Weights of a small GPT-style language model, trained from scratch on English Wikipedia: a variant of Adam for these matrices, 8997 steps.
MLP neurons of a small language model. Each row is named by its layer, matrix (gate and up: input weights; down: output weights) and neuron, and shows model dimensions 0-191. Each number is 500 + 40 x the weight over its row's rms, rounded and kept within 0 to 999. Numbers have three digits each. A neuron's up and down rows have the sign that makes its largest values positive.
After each neuron's rows, "fires after" lists the tokens most often just before its 100 highest values on Wikipedia text that the model never trained on; "fires on" lists the tokens most often at its 100 highest values on Wikipedia text that the model never trained on.

L10.gate508:472532538455528617472520513470530503474491528407517411478457491598472458453418481521479493457419499471557513527532572499424485448562571536520519514464536508527489497426450537491498457512560545504496563555522470448509462480485500510458471443498544415487477501436571505511428509532490532491539444561450488520491512461576542516548475496491529443431519506576470538558503478496459535508435470506541487558458490495503496529502563587473550482481489459475463487496546505540513449488476516551460466529515526544495530464508495428401484572516492535444472500514539504491509539434509495464
L10.up508:496530467504505514521503460471432501569513571445461508508513478440419531495482524546537508521462546399503461459495459455489534441463389562504427474453561558502482546444500481472443461608512494523470595471491482500466520440471494463571497472479433443445477469474503497445508443469468514508434521559385501528430459432490539481593453485524490472516536504477466468526549528444548497468531517602499522518475505510465454558575494466494510492447462443511511532478506456552522478432498519438523514494440510498477501501490467503485531526517472451475492436528499545488539481482514543519
L10.down508:409501525443533459516575496468539494498496502482568467546480499453532526488475390542500457560524571511454443500463521537562512545437536493500449518490476574560566390554476437448504589483457496563434459512534486536518515444528472487420486536440484570530438559507497492536543492525449518513468476505500461470520519508549537489466497510445489451512521518470555519489533437500503493510562524529497539534516564435477459472536494499468439479510512513507527536471482468509486562459511570473499514546525503468482425453502544431510512594481496420452517523538457435471451444514460476560
fires after: " Rep", " Sp", "ol", "iv", " Sw", "re"
fires on: "ubl", "id", "ed", "an", "r", " |"

L4.gate487:591504497488500531501512492504487560395507502520422463510505585489503490435505515510534549401514474520496497504494481518496490451547454480458499495433508454525509514478485497447566538512495503472493519558462540551529512544522560493508484537465443546487525505481517448416496505548583505469518442481514444503458456570472488491514437449534506437494528514518480500480561503428523455491494514518500461409443493498525469483437550488496507499368531507418536472560581462549404426440492481475440506393526499492506486516434500495518519497522469419495497555491497477591552450522467474496
L4.up487:559515478521498528516508493572567477519597440496488492490469509474582548491462559561457498496548528428456514448544473569487486566479449541524532458501568522477394473520530489480528499485483489560371524514591502446526550480472509452467473493520507446548538518476519527414560516487529421464459446423544471545530467464541489544502507440554566472522512516547527484524453534501538507413504561528467496449518493580505480462526451478489496495464470553516531489457485476434514482462510515491488491452513532495517465497561517449539512503423523531510490502431439519486478443473473507401
L4.down487:521443480567518538493430500465539445595490509530547494483480466466513486506525483531518547541491562491466431517548490472513479486416538511485527492471484481477551532535502492527495457533495390466481477551518523496558525451454486512460487380559525459511520488526546530522464576469510512552450510496467448492518529501516585477530516465513534485510491497510486484539466535504423568454502492517507507491501489559492539462507482536441472511583442501504521520475438554445505511517547444616528575526423562425447479525511480388486528509561484518471536483561466544381506446539468474481
fires after: ".", " B", " The"
fires on: " It", ":", " However", " They", "re", "ur"

L7.gate140:509513469464533547446528516544513517481547517517492431509477515444515459559505488473566445534546489522481446460540514603522556510435523431471527535502542524571525506519490519449543526564566521563523490491542537487473513476551444479554521470569523513385511482465594498432494532462508500476438529443457479465560447456525494472490489478454432515483482513555468473608486439533502534480467579533444505546517449474546545432503510410461428440502503460551535475496545531432540503512431496520514482502479529523486535483521507506445537496435464489499470506467529508496408533566507454531
L7.up140:524507463502411511515478477529449575567477499517521503505540448510461531480519534457538502519469503472483501514468524522538482416471536553519535500482461469477535552517449480509465525464529502435546426493458508454516464547453508528519602544529531567449490498473527448473476519421556477473424461528484432452487530488520474442516442569482549551423497522490515547472530393471555518506532538482519515485469521425539490498477479484456501499543484599540494435523539515531555547446473460475565529503493463511417541513507576507520484434423499550559395544444489472471470564490493436515
L7.down140:547488533523507478479538508468535530537532455486531587470485548573495521489494511551496554456516480521524501543375496394460469465492514468450485563471550541467519506518430478566412556496518514492517467444489509460479540495527467484518450500452536481522451457482468503521486497492603558492497470512540536457499514419494508478512534549552530500506501467444470512460514534479502435574481514482537471538480448548558545527496610515547518504551544437596588534559533558510481520533466493531482463545497548523526436489546589544499453516559491524564564518538469539533472506531538547541
fires after: "ro", "ai", "n", "i", "a", "u"
fires on: "y", "oy", "ay", "j", " Y"

L11.gate158:501558495514536522510504526456499468464513513595493466417437519478553535439502517499567540449526551535501499442574513521492482418527488525521474539613534524545475477560484512479516501519552499557510553519555544527571460608504600497509542482473512540467443537549540475496532589511556518458535524554549420481510529502501485534502470490466545504496490489486456457507493491520539534526500585475458508485500528513499483509475557427479481579408435516526448491514497550513486486492462451470495409408507494496524472494458494420491524519472539573538495581527516500497465487531542483587
L11.up158:541454521499547467444477440534496506523553535537489530480462410517466453450458540447455452467541523493501450531525555482487494487516486517556485514571485468474453430459533595482499555505460468520504465447526546507518556514464531553472469402477551519476448437528582463453526514588599465499446559509500540510502479475467545556542395532481489612514424524544500473529496501537525533519548554557452451510563520531596496511528533518513481520565472532513492484533499448541511502528518572550573425469482552518487518486469501489518508514465529510561482449487487500523522468512443464486
L11.down158:534446593498534508466508430461587564492568495545520535521537482521456472489486504494486458480470459499459517495499498534465489465538510510495514480517465507482524482471541546483560534481466190503567488466433476479417568432476449546514469471555487522494492472429445487493481497494553466473495472455484539480537502506507534490542512463497464498535544536467470567539452533496508549458490478492497467509476518513479537514469508494510472520540472498474500521483472524544520497489505464479558475485447481504476495519468522520510582561498537463453492523523448521533538496496538482485
fires after: " at", "ed", " is", "pt", " T", ","
fires on: " the", " to", " by", " a", "o"

L4.gate382:503577477525533465520504537490498524430493549563452484532481496520540462507498532520424470463472499516490468496498502553537492496503461565510535531491515492582461472420479505457567516523519504497509556525474490567519508548552501557474503517447489518495479475457556520437460489479481423588529428443550442503484465494580532531441425489507551538542506542531544531479511492470518492492513516472529445392436468465517475526389476463557412491404532458525518390534506534478456467493527479406521545455535525511579511464523547518526505493486523424547529501495503482576524491495489522579
L4.up382:452512475534516531504457455483553530546498477442484513495486461466545487530482478549455447456525480478505520526519545502508549535455531537512419498561433450463522452601474555507532514552504548514430428499498449473564436472498508477501536509571481598508570522566437526442515536570524558492530496414429434508461466543542450484446436510464528510516493487539535590547497459431512453536520487484481574509490524414541501547471507463459566546554512505453517496478532510474475571471470526510492483499509573537517461535492539548513486513482538530533476550499468389490519486453516535427
L4.down382:459501513561475544475488477561532511489510493501549421498498396444506462554517535460507485477480569478523507448506545527500483463513488534485545539604511462436534452566499507477574484518482419482478458547485482441504495526453506497432480421510512566485531550513469510466419499473450514446467495517447458519460486530548526513450546500504443567462462488583545521471541465503520465530483499535392591484481524464488540559446473490503508495501551463461479470481591505465523515516490468478564482520530506466457555460464562470483415485548511537617481580501498515478475462475592520477
fires after: "\n", ".", " \"", "apan"
fires on: "A", " An", "a", " a", "ese"

L9.gate323:531501439490561533509580498422555562566517465489512535489532471549565478541497490453503509444514522474417483509516516492563464536500423538416555541569516524514505557458471520513512498462495561468509494515474551521478416453460536527557513478468507569471477520505455566489519445515481527496526514504490586468412565523484451443429462485459464484516487505613501456538553490461508506540457530537464550471407561544453541522544548446443497480496467473492529464550481521541522522538469478495484450490527531528559523506518552494478455552519400485492508494480449481513466502398442541500
L9.up323:458615577436483517504558562498477534500608495491558507471541464534547499452510494517577507536419481439485485492550537486455474462540510531519494458496482527464429505600462489490505419490540479481485498500483528557461462599489486544568522525469490523525534482471493519464472575513539500470520487518500420568481507428449527554510507477471464481491537481488499536463457516531512479463431482512593475458512518452483450514492501585498467507494521479544378457540449520508468464481466572516470476476468506546558475500451476519472466572516521527536440490404516494466482573513487516438
L9.down323:455455513536574479531506535457503479484497522500527491467543512513473510491502447536527503519489412495537476598488518516498498542422617515497492518532503489528521491529538479515530501449483465510476490517494468543454473555539569468468513466471533542496430519442502503505460549478450535540457493449519500521507493599555553567438440552415544420493506491466560511491459523507513529487580542430511490442503438491423490476540482504513488584463550503510586434508441529550532557501569521542570493469553544418489546564439474480448483517486584514560470473425490483499498529506476453537
fires after: " (", "_", "(", "|---|---|---|---", " \"", "-"
fires on: "m", "n", "|---|", "f", "s", "pl"

L3.gate59:555472530433522550487467548490474537439523481449482474527509479485521508565535504475459441495548464568528512485521453523478505491547521474478427534570568554516502460523503492518509606401479539500481500492510472611499470524561529529446540498516542573474496486452547493442577535522487486497460479566509535565516515520543505464519472487523530494468421592500508476545544479439526538521468497435446558514550517500540448543475480447557538451471520503487457477500575537430526503367508536428452556491514544462486493504478560509481462498477477463516512525517514558486470469503442502395
L3.up59:542520525498527465414459433540527492533553475475490474584490511450480500526492447560503462483506516526522498546527481536466485409483522498575526492485513519488516445489496480497536466473541512525529471489512512484437523534578527555539453566439508452428466465487520579452436558454494478583426576477499498490506499458488492479488479426554552498524528478564531502606497497558461552526491452527536479461434498458550494512515564536456439483483459439488495551496451620469507512511536449484467520441504510441496496501584417538539549569514531490521540439493488473450514498558545443470
L3.down59:522501521508519472396477564494488476527474439424517498518476523496537472509493570514552468532495520526562469449509580500463503509453556475545520512480497497492505532486519518505497466496541387500471467478544530528528409533509472489504546465500471533554444449471489497564461485461557531492531482493467509470448476501471540503516521472521460494481470529580504438456573545523539537551497466585526464486582508531484505500445499452527494485516506521445431417550501534493564461475501516566520489562489495502534510502533566396479457490498533506364530569439557501571588469472414514443
fires after: "\n", "."
fires on: "In", " In"

L2.gate120:510448489461512485518535477443518496437459465490530467500524465428545481564516498447536495493497527460544538454548424562508514445384444465455504560510556455575507458564405444569496521470525530493491485433461490481532564589556573483476541536491422515513442466539515552555462565444540574480486507538535467481503538449518498548544448462521522505514451463462468514465506429456521500503464520527502514542460492467527478495463590535508495454451406448464486511521553544558534525534515509552509510429514472454492478500506497566528521446502496503474478530522578498464564505502444484516
L2.up120:511494495496553495504443486552533587474612478502530497553490534473500545497454507514540568524512507471506496586451438537512492506540506516502465498507528468531552561505586546476496531487514480557472555489467510509535532492529551416524494571516432457455483462521464533613514516545412477546489520540433549497476560473482562492573502483471466539422525496463500485554491452468501551534468576430488507477540593482535591530482561503537510459429485469484467508419513441445585475469560557494461496506464493502471440459542475480484510481498509520498511460441448513487532495478572497465
L2.down120:527535475507523511481433513531540529468517455582533511465494454523574492506497509489564452516443456519485490542428478544517484468573487542476485514479586511492559503481512546460498470529515488559488505494545437521541525538515481468520499570552471557518462476517448463564540462513575539502488435513495527493475483480475564532507436482539505473497559425511468469522545520508473466470421562546429464491483522498505511519511523435514414551499568514450564421544463568507502511505443561534490458530417534466399451529496522533388406489511566501523464478432497531449489520512485548433
fires after: ".", "\n", " deb", "ic", " per", " f"
fires on: " On", "On", "forman", "ut", "ago", "ree"

L7.gate100:462509531536556491457551580454486552436450548505555504471470471499528462488531444588511535529499497534550515509535494496550398506488508474432448600486509542539489560486465516487526520522511495460459554491478528515473412461450542550454504570461471488496527532473531496462532549427464501453612463457454504514478527399470476582465439526523498484510488524546475480527503533465565515524524564474523482390436479495449524535484553474517484453502484485541469500487471487527469506404541546545504466505556486516561506483503468516471427526552470465466455561531484495539524513443522591511
L7.up100:541441525445503560504480521502512495493536510507540430399524490493538440524500515537583496511489480572562500523542528564493506491483472542515465476514521475521477535529498422486458451473562562517520487493486556557471472485557569511536513488488547511520468494487514516486475587536500477505468471582460557486467469520533512448475450493527501473488538468528501477520464561465537437492473475535521521615517442523539479405477582537458578588479534410518495474471476544559587538473461448537474461593479604525515509480415540519539479462432502516534511473488525466490453496537487463463
L7.down100:430467580511538536544462564554513526519533472467516437456466507491483520504571483500520480545458505491502487496537507495581502477553486509443513486512421592542556489441524453499489409527543533526545474486490475534466503459442415498505453467539485518484455500517507504471532542430584472502589423512549576489483533503506557481423453433490521474492484466572452512495451558560526490496570519498509490437552522521460481425560448438469457522498556454526481511502523464491455499478623505500478465460509489447515509438499501514549534529480543422597506473466483452491553479501510495538
fires after: "\n", " (", " \"", "===", "_", "."
fires on: "M", "m"

L2.gate266:610545466480489498522498537509524524516518441465541532504524465444480506522515427563520530479511511545602525456434588548483469432491418558506511496538532505489487506580463421484512546511502518513492516529537509467520503528518446505495497512528501519487451520550480469506507489552473501481530529429548444565551532490515488506441420521499466507485474542558497474544484452490548576433553548522433500551499471551483535508579484432524539416481369493486495532511549498461526430492485562451440477546424482509579514493540522477489529473565433544471553532507515478456511472488569482530
L2.up266:536479501418520535558434483578516511541456448545542508417476505470492486531537504451514557496464458498565576499466440540564510520518515422512520511506539473464540444587497444477453480486455508490536513533517510470476421492420539433576449536529408460490505538466554500522514506583442475530426506464469544519502486484501466474536549491520493526477492509518566526467494526548518513555573592517521457518492515473469550515502446551527536538492480498531467458423490603446530513511514463396527519398523488558491589508513538445485526462496489488473515522495493492546522480470484460463
L2.down266:477418522491547516489510627398522482473512502459483540559492507540531606504478483544502496466515498538510465507445600469530540487544487552538513513481518544439524544436445499427428457458563551514432533477520531564555501514538465507521532484562435500467496533559499518487566521506516516485449484502525473471440468453514500494504511515473497537487506519497574523569540567450471438404574515505497517425509484518494535522543487526483500515524570551422523485477491491518463533500503535413469498509541498387511538460508442543531478522490459471454429532505554462430453519510508493488
fires after: " f", "S", "f", " prom", " fl", "ad"
fires on: "ur", "ou", "ow", "he", "ot", "el"

L10.gate438:490559514552522515490493496479394484474472495526442507436480542551507392481454536516473419410507474478591444483482446466566479487480507510495469530561483464573479532436522494363572575466427493517420517564504472461483503521520493528541451535583520511459464493427519513508461513507518483504503542482528463372488507486518543473493598474499482498434525533532485449504496436450510508507521536510497496478515503458555538500467549466546475458465469460488505525490500513461492449500524529557488515548479539507445475541488450520554514505510437533472478485479479480533480605525551548473
L10.up438:417516562495543432480496528469473540504528506445477455517534471587545512532468433463499513563468487534466560497492430532538408546512454504473442500525477551518461484472477561546532395481435467535483522533480448528520484540527552558530454466479461456584554502491481551518509483531498495480536552482507541502500551486586582558508523495492489560628521480519408470514452501457468465538525523547516483528536470488441460496552472447468417513525442515548478450484494441466490484525521497589511488525482579537577507500487485505512540530568509497467464513514452516474460524562542470497
L10.down438:472527500479579511506509493468575478517509519527490550463465515498537576547526480522533479460479553523457465528538423470462494470600543470586480525510457506543474425497456527497525513572526325553518526482560471511530497504523475430504493427531526459405515548505466464483499554528455493483548522531510552593535514497473538517423517467489530501465527452611500489490473496501487554505465458462464480531518526485523563479467494476521544469468503493505511474514571480486509506591537550516485552559499491476471465465508560493481528601540500434477473470471486511532482560545419470531
fires after: " am", " h", " y", " w", " p", " B"
fires on: "ong", "oung", "om", "ig", "ot"

L11.gate29:495548543533566472451503491489527485426439461462466558503478400443459486532512510433497551469536483478570481538523499469560479430479506579438548537533480546540451514552511508456495551424525587503553526518503533476553481480503497482519442532544428475550495497419495481534517448472477443496588506519518542491645483467527548438531444449494528549532452489511497504570542501487482509526484469498546481456535480501477558478538502478544466509502509462463526432509460460498415465426439478504503484470530506541506507479481515496447442468543482412504458499532540487585519461529478524564
L11.up29:542511488527488468474534518541509479503486539490599500442488460527476510528480517503501495481448563480526494465519554487536525520516449507525488569502526544581460498510511526552535414510463501461491457467471433551493442492493472466493470445525432458563458500488498495470488434577529454496464462511501521529407447375445508464575500490466477463588493496518412496509457460489519564525459492494591552434480478450539568548520502519464479529474504546408392502575541487542525521488519583532467499504492479483536514464470490541446446526505496486529512543474458529561509429514442515581
L11.down29:458477523560466487487481511477593554489480449538517537459452547517483498483527458439520443489521506527519495494539581482560519506553517507485550488490528510500458445515422534564554527519475519416481494430490515505479490498423455553564470445434479601471490526464421531527479486496584514533472538466452474531511494554450480468478538455599495494573502495445469579526477516485489547521465458417456484558474495459518482542525504540465538536500428522491544480452536480478527512526481435471534486491530469579490479400409547438429585478503501478510478458457519520544557507491530465495
fires after: " L", " n", " T", " N"
fires on: "ar", "er", "om", "am", "or", "uc"

L11.gate365:472467485523506479502429483527538490461381520412540507466442454550503450501466532519495471480466510495575456482548504493472492482507474488507528527440528545489464491518416449476458460519542502476427578519514562466484532485483425478511448491490508518464467497466485437564527469411474496567513497511523468454400542553538463534447509524499426426562497469519455510516495465455505498510493552585510571532546573502535420477457532486491501520510448500527447521510489427511486430427563477511497562489491510478536570533479513488577461567541539544482523505464572496464488539450519550570
L11.up365:549499545524485520595440494521536530469485539485588500479496531567465475501564510504468472497508445553469486534535473434458468541520545483418535504494531450559422572494571599486469496447511507472560490535456452472541449438447503489515576574472550442493547532504429453564463460406594422486504450509595508515567486527550478506504544617465499458529542497468510506475487497498418521451521530515435494456499523487482461549443508462510478531514485466502544516487562540515478486486534515524469475480456537479502511504433523510505515487546484508489470526508487555433467544478459501511
L11.down365:457515488478490513541573516481403473478457438468465445492498512479478584539495495545464508440508516483570550580491530502432490471493507479518503521531546501539471496534559431484468485482535509484500509517448504539591421431542484494515490460531577377546563497512509473440490525492470505397482519486516485496496456532480551448537510557538537426570493491544585475475551429506481463533508479470512505512511492592517477494541411460505463512526456550528481473534401518465563487610506482535499527498550477519481515481495409444516465523497491548458519489473490486548494485437554488530
fires after: " |", "A", "F", "z", "\n"
fires on: " |", "\n", " +", "-", "er"

L4.gate189:439497533491522544457525548494456446469498452513531494487491427515540490475543437559484471518501509573525494455525486485565482508510476498560517501449445492546504598523439431492456479455574504512507514436530549419503480508497467480520540429501536486484487518501553521510473521447496489514518485526443516485579465457440493546493522561451477457469492576556475426542517499502517450464560546514574466430477531496518572497465538517553490500403513539594431474481544519454419504454473522491531506476461474592527524396471475534498491487494525443471527490560479566565527573448507450499
L4.up189:606538474544471483438517443502508498457488488515466459482550481479537511515497548523535475473578550552491493468536480465486518454512504527481511436556451467483553504484442460489530509478482545490545454470475487505546500463499512447479421481511531491552509458470490534530478470562543499519477466487466575559528510474501478431526527439495452384384540528494504444465471536556525469444435489532572537509587529501407547503445538515495507470426512417508516505509554553521500510400496442564502499446450437450540433504563511397510517522526529484495544503482479504482483540509556482459
L4.down189:540537490509460482446562435588535445481483562513492490493564464505440498500493512499507522502496521409515559595567568502511515549514478457445482499446451468515511455515466490540542521428435451579467519411437484542457473493469516515571501432491518462466511527463500489489485494563455539506467517508474519507478536447490437491447471510468486402501556525541543510503523582525537486425409471493421493544408562521559520498465543496521507517489501456462521454530468523454487479495508531441508422465447449547554496444519504550466512434482460474483511450568549477525483457504494478448
fires after: "==", "\n", " ==", " F", "F", " his"
fires on: "\n", "rom", "ot", " name", "n", "ial"

L2.gate180:561483503461405516482490463559455484518487472484420547475495455536483489479519532548489520508500502473564545503502465511505550507504496481502535544560549533442541460529508523474544546421468508458514539521468476447546478495489563408555538487562452531510512474540520512534488482504486498487517541513551518468569486550513433517499437477566474548512476527543513484590500498400581485502518449415559499459414467426524601503467491420493533433508511509531538542489564441497499485516556502471449489558496537452492427465449470489490522547554420518445473519476491532573548544558546538519
L2.up180:537479437474508558519461465508475530527526458552475448533469478473549554415501506508525537486478518481480581514528483476468468482534510474477441483495552539491468410522534452543541428481462525460553456498556502470529538499533494486483467527555524423499511475520594470556491542517446544452487489506499512473540379567505451553447518425528469533478405569487405521491489561411541461518439511498493477496530446373471449525452505496485516520450489531462446498497480469513476516490450514424443525549489546464514558470515511587496554552473464435507465494524506523487444511474495508515
L2.down180:482506511521493544550480515533492466462479460426436523502482535495490528523568520513495494534553537522495542509447421474494530523519519457506516537559491515528517539490494541510476488520554403550480462526526467489513457543427532496449563518557501529505471446611508512562540456539568477489515514544532454471546438517489456522589378515518528518604558584562486512527458542539487504452532521502536434482498536469542550534497498465450537498476606482471513499411527429519557508562561544485481523506446512453499484504525515536509481481541500545531490507454447536458572561507553550442
fires after: " O", " ad", " Q", " j", " prom", " H"
fires on: "ot", "b", "ust", "ual", " Off", "ap"

L2.gate241:491492462418531485497579532522404426463435455458477561479509546497576530523469533455503447507445521476515513456513484473475510491458539480512481458473497555421519501451469565460462543537509537480424543511478488476490492460559484488481596555561525472537515463539497417448511443471498510554414386477485523468515499437522426554503535526477520454452496526490491540471489439427479526513489499445515534491472523467505499442525514494490494560532482450531547487550450484466498552533499480543411557490458469523594505552513458518497586463504507482417474516482503537552524521497467497414
L2.up241:430547506531464512486513526523472505520520520546511489558487503507497496459476505526488554590495606492484543444473452534464567474444507534527479449503488557490479544434476520490545495530463522491524506533495542581548483452541459501515445532454491503482472473489558515467594474544517589521496517478512535438361542448461534502510531523439476490531523564547535473568441452449495470507535488495488514532592520593511521532524542532483556517508511533484524513543484470430506456586464488469486517519485568582518497499495520574450505505524507416493546572527475511585542551446524561534
L2.down241:466488524554517520503545551563458443512538540437504515498448522500476530466514579506453547559475550501586579465526490543470565465458514501531520494400458592451474490500438483432493504499457415509556516596502451564437506423514472479530531495472551526494581492491585462528534431505513489527367450486484476441508479408461495490538518546499498514484465495517477532512516470414465474513469549489521519497465507474509465521465521551502526517585507484467517523537539463427430463515512511513492535507453507503419503516458480504542493476500535515366509517507479496507513484497507495480
fires after: " includ", " writ", " cont", " h", " H"
fires on: "e", "ung", "es", "ten", " of", "s"

L2.gate497:532521517508494509508485542495574513517490446511541489495445505467540507536470480429475568496538425475509505546538503446460488433539508487547512478426467504480498480556450510519447596483440561492487566519426528530491461452461495507468472475526476475432476591554485500548492480495487526469493483463540486478463501491584438477470527502508502442483499483451492584476543515479501519436593505506514573493446568610506477558456438466475539542477447459469513508480432408478496482490522440544547519488579467477512506433478531549559516502513442497491529563548549509497541458424431454430
L2.up497:525495514518498458568504476460523489504531413543472546472473449485473452490460529494522490487532430527519466514511496508547502450511545535524600477531536482470534432449488485491498569483435457446447448465511494618471503545470543522503431550537453468487491519579468453556540470463440493518527532465487460540472502396515494481465490423478478475536440481514543537394519516488534519541512586450550484477447509549520576458543480556499429475486549541494506466547428496524482513569460427446573555511480490497509511426486447555549496523504472583538544529515505478453525535489478505481
L2.down497:413554576443489565515434466551480480435448498510530518531518549483440429463519499515495579500542559503504458551432552495507518552481499537493552532522463515509458475506567552516527522484453498502543543515540542503538434530466530506510526516480478478548477507509501503462446543469522504538509496532548473499531491480496505446473522464541489496510533475488510538471524539503465532502497497558514493514531444537403467515469462492412527427499573486548477511505510494493555502582540485447539549514541507477490417425501531562538504482491460588708457519540445496442524489513540514464
fires after: "\n", "T", " W", " (", "X", "L"
fires on: "T"

L10.gate103:523532531467615484500520399570448445500470492533496469530440473496472552477504465522406466503435463484545482493533520616498454413483480541480528545483518494502531458535504484489452559509572485548502575503473462487467525571523441546528554513529478502556521478519446444559512532513499480488491483530395486541462558507465495555546503529513477553468460506560547505538474442511459450542552473544455532504468542462494483440453535475503457514489466493553563501564522547503544472503557482523542506463491455477421503410452524503496548493491528436473496592522546496517507449524506553556
L10.up103:506474517519429480492504507529520517506480488518461452536496506447557478500485508578526500520487532501525500512480506526483531500499527430517531489544594433573494405535538498409580461498462485580428445468473512536579493464461537499536485492437568508513452508458418499449533453548467535547485469502512479476556464494480511562529416537573501421475498478510504522465517436561537577509461501520535523554498544511448478449464550477559530520512480484435484516483605548504445526451469442537563480490569514553487454515387531473462492495523521505515409515482455438482549498494506490514
L10.down103:493477590516621554464508494447448469578527492520518615488491512435489506472503510502476421470478572538510442567497509518492484506502474550495544434454437478519486549502531477521524507511473462516546534488479530455495607486535486452471508501527468441512506416529520507543554573432477538438490464473493480533468467479511449485510485519460433537524509443497491488490514495460420461423588499491436452489478485472536474469444469538533508498524441452450460483524459493462548596518528519538511513479476515469493572437502553514488576452477472469441544568505475525467407496461470533499
fires after: " is", "ic", " was", ","
fires on: " a", "ago", " the", " London", "e"

L11.gate439:569564491475523556475507550421499576489513515514527457436447532479505429514502468504493475475513488566509473472549440452525496485404478510532497506576575469532502518517472506531487504526583465431459572484500559463541492487540526496516478459481513513514511436396483488470570577467455445573507557504512497519518532459510486529522480484395492517464447516463498467517544467482489578476512437491493595565458466461458521505446536486485519446559503530538607499486450504503536492409454478450535462503568539527571479454459527492499550483542481462479527510464499526465479457469504532582
L11.up439:520450563531519500456468446441572537492544475506467512555527478539522573554515449535482447514521488487515458446497503494460519560533509509455487526498477499499515547547506513501483485497466465450485560492467477420536491506538517447544447453535497514525560450502517494429435533480514493542542543504456604408524464525503446524574511519464527504459570472478439528541483472496474458399474503478489508487465468547489571514444467466504498431603535467513400433482519507540484451495536573496547549534523534428486472407514449486486492557538452441454517502513484535503585424482553512537
L11.down439:453476598467464424519474544412475487499563472460528453576531509511490496516482525511477464539549503445517442462536513478514469499520507545486522528485473485475485464547551515536530519478520281494535511419492506512460410552480509518502510514563491475541574524475417497508484482520387560514501460447468498533486544534481542533497436523488476527504550571455493525506442490548477512468476518531515521525446489533561534549509479551517476532476504463437515508509471464512444480538554528492472500541462524421465565553500455491508505495492519488436516507466516485575467452460517434472
fires after: " ", ";", ")", "%", "\""
fires on: " |"

L9.gate256:425524462463512526548542548437528482572473532472485532528519462494575471518448463509415483465379498545503471516539428523526435402469544529518503511499571506550507559477535469495423484495441549530543507496468441483530479457459451498500545474547586435452480512497515486449485497475497507495502545518585450501505596448476433491551483514546427487476528499514590557463395489498525512574506538464458519507461480543527525513532513456522500519500535470481468487540565479449525520496430501535451496507495592503535503478488490501519497527532550460453450462495475552568471458470435508491
L9.up256:530444446485483534528488535445535569557542530456542541502493512556467518481507541483514457477435498503522449543556477526460468482564518579448500624425559491552545532479489447466514426496510540513569449482506504514546494504465460500476475486491455520452474574491498472507472489467449519466501460531511532534519502521597462433524463534501519486466533531501508497483516459448511544457523543556442533578429494549516454515489534450503585515551482511526470499449596536514502529482514519502518542482430535561504431477477630482554501402494490531499465489591461491481519497494480574466
L9.down256:553565485430468506487525544490539467535542447417536568517504498466553505455429523541525527553557530461435525582588562513483549538570526502548510496454488517526474479457503506480526454557470424471502511475497507501583511493477560523532463483513522554522526510562518521451522537506439393543487570483495546460472473545470494471476462512479512461446480485531435483458474522501475503547446470547601506535509533469475474434491516546533470452490476552541408494542454424536496504546487470473517565459431458529509478445535433445419474443474544519545473489515481460433520476496500483474
fires after: " S", "m", "um", " G", "z", "P"
fires on: "ed", "F", "k", "er", "ier"

L10.gate36:501537504455574511422567454513462521492468475554502419536474515500567543515524434512487438518536465517444493490571568482589486480536499577465470509511470548478555525463511458537538479476526543528527618528479573454489432519475447540496541560462523585539437488500546475506520500490511453446514425540495509515490484503501498498524575543506445525492495481508528482527505519500576498472560560431501518463509566551471513457473445476565467543540466451479449360469557528487532483501538503530524478482538535519486488483479548445558513508477500441484454540492510553507486504548488407453
L10.up36:457487477411472507515458566517471436535557506449497500535473457523496480499459496483452553499482573448503478465496499539509532417566509490499546477458543461529570541481578487533541468484477504562467510541441558551477503489441486439582502462538459480483503485510502463497510515421509442558413458489412555461450469529492512548501467541523451505418578512593556588485554439551465475517537469493474521448522467495533484485459468555489466511511471441555526524571531469506505496508498432525454460485526470534469543513527493433504485491480502490512461573537532511568452509456544401461
L10.down36:517527441429591558468488447524533479436515450519574510430492470556484525476478492523457430453511479462531513481590531450487508498482496583423483541527465506509503496505480566560586491457519607496521537453532490477521515521463462474465491525493532614523566487455454515471472460502462451475546457593504532512482491504491471484501496518501500515466496559510467514556510460465543479448491471483501520560529488475479533456539523510459567555496451495543486540470579508475487510523479511494439457547538553493419546515515563497485492456513438572448524503548502609517551581545431512518
fires after: "\n", "==", "s", "ated"
fires on: "\n", ",", " at", " in", " from"